Weights of a small GPT-style language model, trained from scratch on English Wikipedia: 12 layers.
MLP neurons of a small language model. Each row is named by its layer, matrix (down: output weights) and neuron, and shows model dimensions 352-543. Each number is 500 + 40 x the weight over its row's rms, rounded and kept within 0 to 999. Numbers have three digits each.
After each neuron's rows, "raises" lists the tokens whose logits its output raises most directly, leaving later layers aside.

L7.down1895:462473489458450482569517401519472517605489392549448565495501525524452449506502448486488468516525512499466541473528532463459459525475512475454520487527548465516585561435492513526476457466510559529540473511473453494446491463465509510478522504493484516528478477537502490535510546461506472534547439521543468479488473479547474486543473424458533567447577528499454510457484513486565562449503416523467603481488480524472525525600509531482497487534504506450525521516528490468542495519461500538505530474464483441496428467547449572406488469508514465498445487545496440544532509516501478585
raises: "zi", "zo", "ș", "co", "bal"

L7.down241:536438517502504438544505491474497530455471520450451484522495515517502488424512564499570503502412522511488530525493482520516471512476577488453572454520487464479529440497499550570584468406539487523520570546482436499532510485515494439460453514548436519506491473484475556401567441518505484506457480495475532476531453474482450482526588454454533517399537487493500506454508487502537444560417510539433498532476478542549508516497498525528495454564555487482501578433485570513507481523413534461436509536479557478550543545505485521487400461397536541542584453546511497541475496472468581493
raises: "ce", "der", "ant.", "ant,", "le,"

L8.down1470:508553488498491512505464466522470518508486451468501495533489491542496461457497450408483472549470541511510470483465497452456460448596513458497517484474525542481515455540517477488608523422537481510554550491478495479546486496506531511507443538558490416538557436500464422534557532530533465525534482467568561551553469557444513550474550517520484475501456501509480526474379562531511497507494576532532564498511538470436554496515470503557540440522513475539544519503503609491481512531511452503525470529526506501529562516483496404494483477500495502475473527471479470488468498463453507571
raises: "a.", "a's", "a;", "a)", "a,"

L7.down1320:460452559471522521502470447467455495490454477440544458486508461599467510536459549550482519461587576494506479496521548516515477441455524499514498498497549527536522536485538553528452465505498579452443489503541464403532489470506522508447441520556466522515538510534466460494500475422474575495435455464420481539488525518513505518641430543492423493520469460508512459473478434497504545520473432509503525510513501427485538482547491608500546494458491561479462486524497481500484491544451515546519510522526454472496519523547485593465517512573508499594498471485502573488509498475469475556
raises: " it", " they", " he", " she", " well."

L7.down132:509473503501413475537520442403550539507505450545525472556489511537516532522422509431533522459527465504514508470505514485452534427515604485539537519524451503523554511543494475478529515505494518456510507474596512453495504561493485509564469468441476520595468511468518547505500526514503477502509513441532515480533484471453519427507535450495528509496498442538470466550514517515484465426478481454511506460462461569513442508538475446541500530546434474445593496443563484561526515485446473526432471472412483496538510459528479499457493430479460525480577546453515493434512476481590431435
raises: "ed.", "ed,", "w", "ward", "eds"

L8.down1727:493524518493505472540535427469566458490504466527479565523554465453446460543488524517494547536515524539464525476466490534508462550515525557527490488435499390421509516530492531414555483535453509585541376478559541566520515456442547509567478493539511490543516543466500540539388515471480413506460469590504481531528436486484493456485540441471500519524528515473474527426500420535569541514543483552476521477541513434539570506518439464486440547497502570506501548473536517485489485505544518512500506501574510471507491539515518513471526487604513449471570501550554532519545506520561505404
raises: " 182", " 181", " (17", " 159", " 175"

L7.down1402:502505584506494434538456503495534502508472570585515488505446443500480550533382440519500475444484589488495491481491559501513433534447506484571520396487526506479436501493502526533439443435494499490511418585461514555515560533496406473567509521505484432498441448535454506518562511460511557503544517475541471521505523473455505501555477496488495554494482470452450484498471548515462485490501522487490530491482487470470551473443572454546534493481504471535511499447497539518526538462493534562474502463470493470493512460451479552509575480505465496449439549521455579539478457515465593599
raises: "ers.", "ing.", "ers,", "ing,", "er."

L8.down1486:561578514503533486475523502567518528454458429478596470604562491534406415544454494531564514514521548501464509505562516503545461472515464465489483558504449536459483418498545537484492408501506467470536546478491507506536531494561521499487490492509439513463541500519505495494507546488460537568534499427470513462476466482458573530499482478482461536532467528491559485494530462482597529473518506588492495446406502538567451480468441420476536499479501433540475531521472521478499468452513526524545461549442465523476510449528538508566431512482471495514455473476523493419563541497479431433
raises: "o,", "e.", "o.", " Faith", "fer"

L7.down1515:470524449529493492516504468484520502475415519487468520512454573538485515540576536543507500532465501491503477528503529521455490430515522548497572446514496486484420442490551502424524578536450492494499502566515453484520450574461494497474461480523478528486523445539523555412497522499492473509552487568535501448462494439485544565478566543453537435535536518517554408462503557477503468519538567511445499492501463577463548479491484482458553428509521543549520455520456509481394494452532525529536530592574506436479497543509507553470502592491422501476504483537490487485446541426527558419
raises: "s==", "ans", "s===", "s\"", "s.\""

L8.down2190:484508482435445480473555442576507455492453525484575493519484472500532492514537458484541538569485545538456511509470470476509481512484483451486460448467421520544447503520524436513478450437457574542549574506548465535548494484507494446485480500507483496478526495514484513468521478534538519436514467595487479529464462419464516554527495535466534484557467468506508458519490470482537555563502505547522444445425526462520485411507499505462539595488470514494477538419520542484505489460453483513502585492525545524487558503604539554508509505364464561513439519459510470554487452511482476456
raises: "o,", "s.", "s,", "es,", "o."

L8.down1633:511491538389545452477551504513521486521493504484463464474450478461420517501492523448472476495502495491556441522529453525484533530548571474508479465487491499556489386512560479583523462523498476532510471468388464518525514506539538551555445442470462546447457492499537568512466527531498522484496396504475493441499462483484427507452497482518496563487505408445553450512453536429473509624564537489518522499496485456499462457551497479517499565451538532495510498466443486570483538506481480577478492401471470467457572530555514446478500509355492439443435586530471418517567534433477512512
raises: " was", " is", " has", " became", "ated."

L8.down1555:512536501419597534478486518586458445526509507461465528575460562485437499500462520457433478439493509451516511516447550496421569470561504476570524508488438512517527495476496531564541452507526504506514526503466434471535398376452569484496582503527487500547493454483538504530487564543478549476544505536481515561498536463503479467450514446545458496516531424457531502539482519476542486495522489504444471555570485415520473552495479480507443501468459487490504474466506407464596450504504482502434507511551448471426483564501477563531495543473514514506482504510537479483525528502478451444
raises: " is", "ance", " was", "the", " taught"

L7.down310:495501500473483469502489510468526529441492457468476504464545515519537504437489508461446455531443531493468503496472507549462540447576459579457464524457488462535492459506529542574537474427468545469481503472468359533542542492509476408525504555485566482462508459527537412475528506445433464476475460467451548499570536450499458436503477468480449514543491483499486512471489485491558469480530552456546548415526474476501539473469507487433512503469507442444508525501451500537547557526523606484521499528502473488492516539574511509521485417553592526528552505487448408553460484505450494491
raises: " when", " Stadium;", "ship", " during", "☉}"

L7.down1773:471463515508496510512493451480468471432527462547421459477552556519514504469531484495475508472498480535542485524475470484549443461426550454484503528594535448452389467546630407455533492441532494589467597430531489453558495537485491489493481517515468482507486525531471515517491453510473528518526540514531507537499501487518556493538450610453509475506514506471490523488474481472445466453460484513480482506516471581499423577520576586460518508491513485503518479526482523537475486472540517510530528556590480534570461550508467549505484478502533544531549565507467544507519574530463529441
raises: "'s", " who", "'", "s'", "’s"

L8.down122:510486521475525474592472415432510576543453549484471507505465595479482516507568490592493525517495483490539495485504491531556420475503594520488559501456501470518494522601497508452493557443486524496564509424430407467481443493495448485512508473510408497523549533543476470516510557504474510508533491465452515493490436484521570478523469527477499418467505498469513522523419445507420504480508479484451509505518446557418520473492549445512453515566491446528522527480499459498568491522520496542459517479572545506489478489514464465502451526497458511489424517466479523426542493465516490478
raises: "ure", "ure.", "ures", "s\"", "s.\""

L8.down786:511507438483515532518477433481500466547536425468524501484399541468495518446464552509502484469452451425461519470444420480393580537525468509456424452548475477481518514533451460439514545517551468490509546488456536547475514537466475549437492463531516484480447504512494516445479537476477443496488515515489383564553471552479495546536557492466416435492479492456503431559548513445561489420575585474492554563487569507509440529532579552440548499480569544461500514463524444519567412518520428533535506464513455534523514495444572460513448496556463477508488555543539536469494475493450447527
raises: "ion.", "ion,", "ion:", "hold", "ance."

L7.down1003:472465449512491492488513516532496516528506494474468491463510479511524526531510573551531512453570513479530518502519474471491534509475571463494465447487478601436516501575507443457492465496546544456504469457409422543492464499517523489562564545516481487531500482533522508471486518539518553512550457485517501417463538472408423470478659479522468536539565536428495468514465494554482469470532530522536496475420512514494494471494468434536562525473498526527548497462503544463488449505491469490445482514491539554461538535487432446447505560476589500467467495554433490420446517532490535499
raises: " development", " formation", " launch", " construction", " production"

L7.down286:515443586474490492499563516515512450491569533408436515542467457518511520537572417484476534541509530596453559508500495509470512498560479501464523537485469583502509524461469529521498510528578571492545487566536454503532551505521532494528488493494460470468578536483484484582469524432535477528512423614466485451435450485476481458465482491478491477489535519507530501460526456487505518486519465518497533498444453570463463493563470508493569504546487470577431516530489462560574537530465493451520486431500461501434483494543509537500514482420467512446468461543484487512465427519470500468
raises: "ony", "ics==", "==Career==", "iary", "az"

L8.down1698:483491537420534476530551504480484504465488518524499518520473534507492451551488426523458501510525499500558536467527474449471572470558501480494499453483395535461413498583494458578543508486446444524491499471550511501493529526536450481466473428467519559554490466549577425399490503508452566522457529472502459561474478456520475456390521503556537462538496570464464474513519526525427491465478535527553471517514504477497490517460444500472404401486515487490434519565536491509549515446434507474542448513442491426506440538482457571511512539515517489483470485540527391537579522540511503508
raises: " a", " an", " two", " three", " four"

L7.down1188:546491517497465536506482498447534536549454507471434494428439482514491553436452453518513522556434468432451430507544426453506474474543478525500525465447500497493514503490511517539497552427482486531555469505463532573483557557524494539585480451546537504477420559465409452486481488523443529489573521479600439503560471461475466521535526480467497516547549491575429530494475521518479515590514507469514538462557455513491457471485505474436501516445491463531565526513471550524492513492520484458525454526476530469556568472469546456503477463601472500470509550448513419474538487420517517524
raises: " see", " reach", " determine", " help", " be"

L7.down1571:510481475455456435602562517566584537492434564562488497543427518476494525451439508537444536490468553503508482499549527504506516401480558533508520547516530472463533566448495423529385480513463448559470496527471468480508490487482529500517518466502460575406493524536450498472505447503501464516523541428471465561541543454492508465450428487523493449532588522488434472523472554463564453491570500460477506486451559496473501505550444614509513453521511502533466513478460513441534493536460444484419514524516481536498481449501485455471469526455480483472524554490525479486522531472523536561
raises: "ige", "ib", "iro", " why", "ite"

L7.down905:513548515446513472446559422472486487513513496449464488477482498496502525531520471506515595563468528520514501471505507479509523500529527587519503486484584521526497472487574451474489491571464565487507480460574466561574468487499428492515552521526527484419557511510426417456452558500538487493514514529501514574539550453549497522534467511511481524482476458549469454472528530437556494453498482518541493592539560511522534514428548449488500519423518500492476457465574498498400601541445524540484506509488544507496503411528456514511552540414494485517488489534483464575480461494483503543
raises: " means", " mean", " meaning", "e", " because"

L8.down253:493534462518509528495463448498520515489538474508488463511464514438492466446570503447463550507441461453497487498475442461549471537525462514493521544586507486509437540480501496453484529576480481521517551457510438449507502507523420485516477574534508520495555520462480430530499498431503440516531547465505539546564475455572493486483544476473516470513497505490433478489516501523540514504526460551552397526500459535529469516471447513405500508548515473509471533423450524507473450460414569455460468458451506448566489462524486479458459509584489400507519433417541536439532477452446534496
raises: "ia.", "ic.", "ism.", "ia,", "y."

L8.down1103:452411548452503521440510519504476577522529509450497582523552514478492493460506476514490549459527463481561534528516484465511515426531514550469504490494490503543488497540477469537491471456542494444425558456473517518481456489537450529488452486475541519512545468584533457489471513500442520477527521575515458484484500479548442544489459411559539469520549534395539502583501472480507489610461588542529523380554480483471453468503490513455527464469527505512517578513497455564473499475427485559488480492456459496460475521458490543500519518501454482528484527526516494503503508544512467531
raises: " was", " two", " had", " a", " numerous"

L7.down2205:460458543544512517565521573510577546508452519493503494446524433535505524488451516491560540516422479531479470478422551574546510522519545581549553438557499517509473450532520533573500561513488519442503522527586505467542522514450485492468510446540459462480546500522428530510515520507494499478520435531480574485502478495569492459586517471479482542450538552456524547425534485429435578500505512569502526408457552473429475502498476551590474522486582520444474513500577426471436482536551569554447464509435487535468421518474467513492513444429456479524538583447504509479514480465447532572
raises: " most", " least", " largest", " best", " highest"

L8.down1423:533543519510435499509553496489480501434482563522521505521532585545492527515471470423473492483511583545426443449429459437451460403446492456531534432493511547535543531515501435517547555458522544552519589501505497566530482498451451533504537545529446470515501491497451485479508473479452462453570457572618459465444472500437478496494497550487462453544505494497471493484464493510474517472548418459442490525483445579531501467550524426519509487554512599557490505507491474504455507518478422533537469544533528533434505559519507470528520477376373580459520572516490469485479410466447480435
raises: "s", "s===", "s,", "s)", "s\""

L7.down1600:524463401369484517559493495504494529535415541543457536527550466466469548494451596488466495475497543470507457456531496449507529501506481445508497516543454437431545534529481551478467459465512448473508522470458473482484463535553566518600608503566470460441514431469486472534492470542446425466519480517496565504449422434508536496571508524477522448557415543457472526480493495476525467542484510477433488481513539500471447561524471489578568519564478485526520547522492470479454474465507507552525555549504510460499497495488411430479479532472489551568488513484528590453536497432507519480
raises: ",", ".", ",000", "s===", ",\""

L8.down1363:496501484527518459536548515527581430513500473527518494419505535472511503486461444417422568492396497546508488450536540474424483488580481496552551474543492531460517494525537538475421455448526555483559516506420475512482472464595519533499452482531546493486595539483522415447509479500568499491475520477511458603484502535447497497498483472500461565533522493412515486489499454478531576493495503503452513488533461500482474538536456546575514517526474571497493485511489568517498486532530448497485561481491468538485550538433452514507530502389525566478481503519527507442550525524471516522
raises: "aru", "ars,", "ar", "ar,", "ar."

L8.down241:526481466523499485483459499482517552414466508551504505530480490525469421507447525498561566499513507573491498459506454497531494567520539478532504529402504488470468584521484459522572443451576489528536479472517423521533541498498495522467514468516500416451480510478539479450462542510528513500470548478619489491555476500406536535530574467488487529489430508520540518499579523488462493494416501491465544472497444584523552475551493462449487463546539476531516524579491583527543484529541482497427476470544525507479508517505511490458518504498462517550556549511491515561478406515508531466
raises: "illa", "ant", " Coliseum", "ant.", "ant,"

L7.down697:470519483515519472462493511506478538484530494493490505451529572501543519498581483480565505529535504492471448484493452534551504479539553452436438483536532497465397469490486481490543444559484509538540567451522478505586447488488551461484540564526476455458545480479504544525488395471484437491510579459493458417478423492465495536501438504520537506528505508432489573548579570506493419461566513527469476557504538529515407564522548544539480505446563467562535488435539465566524462464588494409532532507483512445488519513489487438515516507437472544511504494569549492428439501438468550526
raises: "'s", "’s", "'", "`", "'s,"

L8.down1987:508512476521428396464519497440496539466484471466479533449546459540485568561568491495389560476509529512475545496566489499486496493494462462504467514495479471497513585460481495492496494530436475500493507513518433572493481454492481516498446517497533494533513520483460505442403488472502433496523497453427494525516470458532428448500496426524555498410524504465503495473504438438453515559539501464534547526505551521493472522509523438474541522448456496486537498521550489546486484563514543510557501467453481458518463449530540511455517493563470608483513509459573526503475546559510522542
raises: "it", "ities", "port", "ites", "kin"

L8.down765:541456506450526466558520500519480523480499489523507462522545559510410498472531539525536509496519536558533512498504459466503521508496409536559529569509484462448454481510485546534430500440492470569524550492493501542501487545492464514482572522536527523482525526490530499521493457595551472483467528519507481519478479515403514488499519534499580472528400525499505513486488480515520470566470467468439550486497508453475497574519497463532500474544510476564489566588483523544484476474503474536473471540511531461486440514496470483463414502419525518518535495501576548501508501514546501548
raises: ",", ",000", "light", ".3)", "ins"

L7.down459:479480511491499505470434484518454491433526500528576493435466407529421482559507557549480482435472557492498485561450548521493483540418542503488532526469518538443455493487508558490496534597507524517518441554435534519514483421530501467526523458452548467492501510488490561508488514566524542578530492495508486534503533497502540530491501485530494494503503458504522387505495605540570409454534466441503453524421542438463526452511472524549490506522550506505529541513574479524488520475498463534520525490515519471434511506492491501548527530475477481513500496511454499510536524410508484584
raises: "==Early", " symbol", "==", "==History==", " one"

L8.down1441:508449444486525568518411521418513478532439493536453412440477538512545476522479551501543492497449508539478462492584509506485481434496474485551480505521494484585483499461530473435545472485490500443531467471568427538475545486458432425474548460517534532496480507545529473504492401456554507468555504526455545502504579517573413470486502495518516491537546472464468485513452565568513481483492527444468545490561518478434509530506513588433543506471489467527436504474559527496457546535470494520480550477460569506423542530450515571520586473470529463540475521580535497489501489471472512500
raises: "ol", "il", "one", "e", "ene"

L8.down499:522565551543474466499493492496473577419578467462468520442546461496465563499515513564595509488534520488481555518516551446471438523498506570578568462414504496508518535538457447472550474507441400512498535508499473552569560496408523499535553484523435548544503576401505489516527540543444448476470498504472536469461475529442515516497524531496605543504458540458521508515509483517453460488430507486493453400542472533545513510405504479544471497485492470458539483430499533506513473544544476469548489501530529492520593496523535469496495457477525468454533466496511530417486484525526463480
raises: "$", ".", " d", "d", "hem"

L7.down2017:584431552527532471449485514470526517537518521511525608524462492511432519451504496537512477498442463528488479516511429503496458493480558565519452441496484501430478462510493570537489465439465534489630513603448501478579494502523492563459518469480436432458490494489432476400529512549495556463539502517509466492602483448484539510479506521533442505511503480478542535555575517519470636529542431473455509478482486420512515477573542481552470538538507489454511431497451526487520486484556440508467503434475491518478496532500464479514545467457552491496564506527458487509468482507541428558
raises: "ar,", "ar", "ar.", "ars,", "ars"

L7.down1162:570490511524464480509568478570551515635445458502539463494584538512501542478552520583487563520433487503456514491506517524454508437425467567527494609456453527529485415558447435488556458456572531500512468477504446515489546456475545491518514535486534451524430523482555576412547521501447452455565462468487505494454456541571508470454512481467496473453553553446485474509525471576477421561468528512502519565510545547470463552579446511528497595519532577476476445551501537443504520574535437517470487529565458546500527464528471458397471581492452526472511517507491491490498475549478545551
raises: "il,", " much", "aked", " many", " far"

L7.down744:475459538483578505507587492570541519527438499467433543480530517486432532495523440549458448535444534549498493525513484521465571419411495482512469534475493494530468488544483517529499522506480545547490519547446531550509464466482500518500489503549484475449524439571501539480479462491527554486438521476522442553506506460439470480485454425477521504541514516462506528465477476465506487597555419495485513538468439486522517498471499531541526494453500521491518538419462447436560481540572491439414525504524489471533486510487433503472548517430563516460536494434454443533491510465518495489
raises: " was", " were", "’s", " is", "'s"

L8.down1841:413464540465554495417493436481470508496424488462512537508496423534498501515458563538566524506499363516511484519547493394512525438528462505521497486508523532484561554553553497515469434473498451494519486466543506549443499538473506526463478433493525461515525470544490487520480499518408519519451429548536539513472495499501527477459558515540443455524529530537463498504466483573476556465524520511469454444463488450519476499424519455478474509480484497496518463509442474481512521493429490545521473473551530533449511533526498542539488502488513496517442507538508523512517489528526501529
raises: " a", " an", " his", " COVID-19", " her"

L8.down1730:502542443450468465467439454469484485479479478489520509526499461516478503553494460496519445393476530490562508445446575500502518522467467498494494510491552536530531532487554551419449415551521517519547540510463503535546499513521530507546502582474536492430545469511560515558496448515511538550524468437458473573553514506531556478424469435540521490562411560515530471540541496507500449434563460498468554528530489480438452476466555518451550492472505422471496450455480485496564472539522434481503536489546482537491482512505480569526547489508484540424498489467426520528522429565451560519
raises: " process.", "ing.", "ming", "ing,", " line,"

L8.down894:513514573483504536481504490441424537512436588502532500475502456519490459529466527484460444535505411498580523531507591486473549544544545543530475441477462562403502578479598507518491428498538546527515523463547406468525491443538461557488494512493492497553598557521520506460484480547431547503501449484544566495582438510532454459430565514488490488570560588461440491535532540555619448472534531529477569434516524512469487555505476512480486419480507498461505476469575521507435491482482522466543531532528485512482538561522457523489475493499515522495488529493449581515455457509515510447
raises: " a", " an", "ify", " its", " Years"

L8.down1168:498472505482468515477492464481557540539486573457464474464510473496519506476491460548438517561497570501474507486526462547437508437432501468480467556505465411490497502525501582494561405453538532475474469503460453437510495525469512504520569493575483559506567429542452494498491478542547538587553567372547470523503403529498531472555552457421526487528526465513511524523430492503564456498514472487472472488545535503506565465516584524510492555483443515528538476499486464507502475495546556510460496540467525531499473515483532484468492471625474476510444512525520463482535435527392456481
raises: " this", " these", "ers", "-se", "This"

L8.down251:550523515426492488481489505495518486574528414482478528551390526542536491513511471506495462516486459520466499518459522545502539513480461392483547472492518607453471469549525447486500547425499581466492511471487476527522531413516526467502499497532481560452511521547439418516513542485513464537528551499510528482490482515518589527593568495455447460455474476494476496543521513467541466520497420497485533494491476467480485499558512510500539490405480550497509521501480566453531496512499508451543460516551467581492506512499492542547490488397493582489548428531501497479476512450519477549
raises: "onom", "as,", "a,", "o,", "a."

L8.down973:483499516549536485430524516492539489450467496513517506550490549554444523485436513459494495572513416485523477580523539494520501507629497475447516512489464540497521541474517528450482534522507500537540455439432571416445517521507520555525488447508454518488475589478486510485555511559457522518431528481503525464465484526497510500550466577513488512526502512507527432451464597468400510499511552446494484543419460512500481474526545409449509536435577507557532517511518504530437534516575510502514485476578497492481503448498484516562560497576527503507464608551502488507578472486550457622
raises: " include", " allow", " serve", " operate", " provide"

L7.down295:486565483400552463505429443470518548486474461560519418512501514459466533471529464559551522545454459500491443495443446516575504472530465556521520552527455449473469445462513474426519496504500547519446379484535465485498462493544476510510520474578523462468491500536567473497365447579442534490521577503469429575529479606449471514477529526490425520485494507472435531445462548510507497504560530505558561429437478472537503470502538515498556494477394463482469433446461497457539442489501502516504484525440474475470503521501454521463477508674485495498470497484458516500473510482492487489
raises: " the", " its", " it.", "ate", "ize"

L8.down1686:541491503563504504533490417519484475533562522507485493484471425465494465452526535492501541520451539498459457460494561523579442468555495469521503429528499492538517461540422471499483547511461465522511426382488561534537494471482496505453467468470425525510556523500478518475563466492495505516556476485565549488500450504487478459587648498563473527515581574489511497476542518506510483458512516508458536510535468423492434474488489503600537474519493469485426476513463485538426446583507450462514458539525511530576498504467549560530491469431478531420438465491499548489461470429484544495
raises: " most", " largest", " best", " biggest", " only"

L7.down2101:514495571516473468483496480474579460450525578443502505478460446523576508491518557497472509514496551444545457446450450494480524526472505506372503514430452530549515489541502497523483471498471503493487538537566440504425576532507513525508489527481460511465469458545481468553498519501529568509535476469581471502405483522496520472531516457564385492477474540431486478541524487434532529430461501473494505455399528503557493453487489562502418540477523502513484509444540492566500544451545489460545515531545437455395522539467484499455576506559531529426417482603505485440541538505450455492
raises: "s===", "s.", "s\"", "s;", ".."

L8.down659:505532439506452551523450446530481458476448489525524442431527444471459522500524493502498462468431539588504498402504512566498543518469513488503545498450579471493494436394442465459545499526494430518519556490560546500521523473435566362511478456575557496577508533510528511458500456444560467521500492521483534467398484423504524380528501501484575560405503554475537561423553453476547544511494567562461540513428495532427464518520510492502493469535543503465534506461502540490443486500519510493523536485531474493530468543508417545475479478443425450477547482559517521513530457459579504476
raises: " 182", " (17", " (18", "eries", "aug"

L8.down2163:477454543629503541509466501459519529477473491511487458542407493499510443508463507447502488547546457463532524534507523477521510453544571513535514486545451535526465508522503514447485477490520434496450537467459494463527434449520530421515472477542474455541573573389429475536576544573549486428506511505480462479453490472528514507471512530526523460558587528565520439500454560458404550539473479453463438509412477539509505504539529534481582550470588475564540549506502505479500459488555564463500341434535582528475544447460496428566491483529528480479491473533475481510560482442507450591
raises: " are", " were", " have", " provide", " operate"

L8.down1386:538544434556431508505411445518555530519472506556530469480443428440519515542482478492458519528532454535480478549514548471507438495573462494522477469507505490494503549431500565530450511481496487396542493518449513538524503485555510423480525469526531512455401443479460532525514539481440461416532417520503501577571500546556573528528545498518516528525444508431530532572536484520508447454507478489504543495525419421459516507498475566516499523568495602552558514565428497519528538487457484574410517558564498514489530517506499528517548548478454564494496612546509476535462491504477500511
raises: "lin", "ing,", " point", " point,", "ing."

L8.down484:495484545516551459516515525537509460463490479438454488453511461482479446528495474490554514536522567529463492496513468451566500502538523545513442538505484601503488516535502498478514431488440558464431602460498407508480521505498525560536556533551477483515537532495447517489521476535509479574528531484547431479524500536476498473475556545509483475534541530516559461453460546516523450531482487511505540483462534463486514405499502465596482454362525514484507492462466498474515560538485403490456447463456488561515444481558466455528492558503594472548505644511457507473438486484482420467
raises: " formation", " construction", " development", " production", " loss"

L7.down1038:570463483413546516501516449538530428505485470539463514501471530508537505456542489518516572539518521433508520473515485514613464530500516551518505463509534516541450480538493473566607452503474601515466461437571483511573539492489480444440517561463478440539421503485564543522448482535477459521517470505500532521472469510467455463531333447517517502479491531481506489556539442500458484516588530462501480442478499545522486449553569533529492574536555502580478559489538490505456434459567520532528508480539505544558556581459451479561471516487484505437493477535496511494493548496513488535
raises: "’s", "'s", "ey's", "u's", "==History=="

L8.down1097:512517503480516489445562451494488556425512514466548467551471490479481465525450503475543488544492524454547506477523438510579539407450496472543515557531439452499554413529538471451565546537454498441538444500505525496518541512458557488507512516523504579519495531438510493497488545498502487469535474489504472474448488512534506554447454475500428501513483537443521470506477505549478456486505428467544568481431499430458435606477482480471515477446473588563500477501500473496517529529540594486491466506369510433480479516516483441515496478367535537440475465522458504553536461506468489545
raises: " lot", " shift", "==Early", " bond", " res"

L7.down2143:544459500420487524469524524455519533509553526494547544536472549405580572445546507497524492510534444545564424515541528542487490498497595463525483453470534509454492443486506482498518465498552561498461482511471491534518454445491473527503498534545576506436537415458484530482505500425468539543480567541550481481509473467459468547457493489469507492546458505503415489518564462435459483508480548471454563536482542507541421517500519514556553578389555481473488506461546539551539452535538433539497570496486478518469571473494504487515532515487462486501416557473497533510505564490448530506
raises: "ity.", "ion.", " was", "ity", "ion,"

L7.down511:486499497372538531464493565536565512421448502438497545505537418414456519471523380518537557527484475427506558472564541474509508508526501500524536446482480465502478505533453468521486528459530521521492497479539477459456443495530508508488408439516448477514557486521530514441474461536482513524454494456479512540471434517480442458483468480539476482529528486437492521480430453497515562422451563536552565491583479501445505450457474467515554516483540443474520473435518472475462517441525549479493533469507472464433490525506517498525494455500463482528525520508483472473479481547511533526
raises: " a", " |", "$", " an", " it"

L8.down1714:460455499511503558569524511449488480521511521500455500479495542556525516531638490435471499518407498535576511485471473572555444487458498534519484521536499512428537543489509460474589412557551545511546499507507451471561617502476511496439539497427427421572526542554520432535466488446413456454555504509503484489471548508446483527470483495497493446472477547495518485569498461479541495422468516544510531551479507550489560525468503481571452485600475530478439487508550538437547569454499500568393473550532524458481489545507435520517453495404461573554471530454483475528582506459505479551
raises: " order", " rule", " freedom", " rights", " laws"

L7.down588:564496438463519529545569506525466439476584506529450511456442557530566471477492455542474557473467557460531471414491540563487543517425433517469477479498474419529541538504498504499568514506433612553542398534551419513480519443544487464506543509550439491416462451448516409465552503471543442527496446489513455493452546543485467446520446525500536529433440503506481497441603530456589516459476468576490539554532462480444541544457550493457416499439531448541503454515587467564512541461525508465511463464474467505475449483493515476483436450470533482525516527504439532513532501485545521516
raises: ".)", " because", " while", ",", " mean"

L7.down1410:535482523566452524491470525506536498576509468483516499506539485508460512528519461417533539514500515472519462461510502497493446514515460507499482411445469543497485603524537451555530571490502513464528514468538443540562425463518540530454479510542497509433590477438422515462507505488471533510467457438467490507525500476501545441535486509517496518487481513549438493415436475544561516527496468500454512352522528512457470468526474508528488496510518493481478545562496439532462484508448533454484490520544553520476485493531449506497466521642508496562543522504487458576472499510465530465
raises: " it", " they", " he", " she", " defeating"

L8.down1773:466441465555503531427486496512499468495505459522546506447549456446452524453435467470498446483541494524549542545533488531450500484536480496459451499502515446512401453556488454483524466507511546531487540462461486508366530540485461600505510457484463482494527547469535555528493491556499514460531527493478441448544500471518482525455447517507534532508531498493476455475480532531494488570482563556544447456537529428467492453536515480479470480466522533533497570465511424546513496482566509494441505469460481587466502433497484511454507525509507547489496511495548509409583531479438470388
raises: " was", " included", " had", " lasted", " would"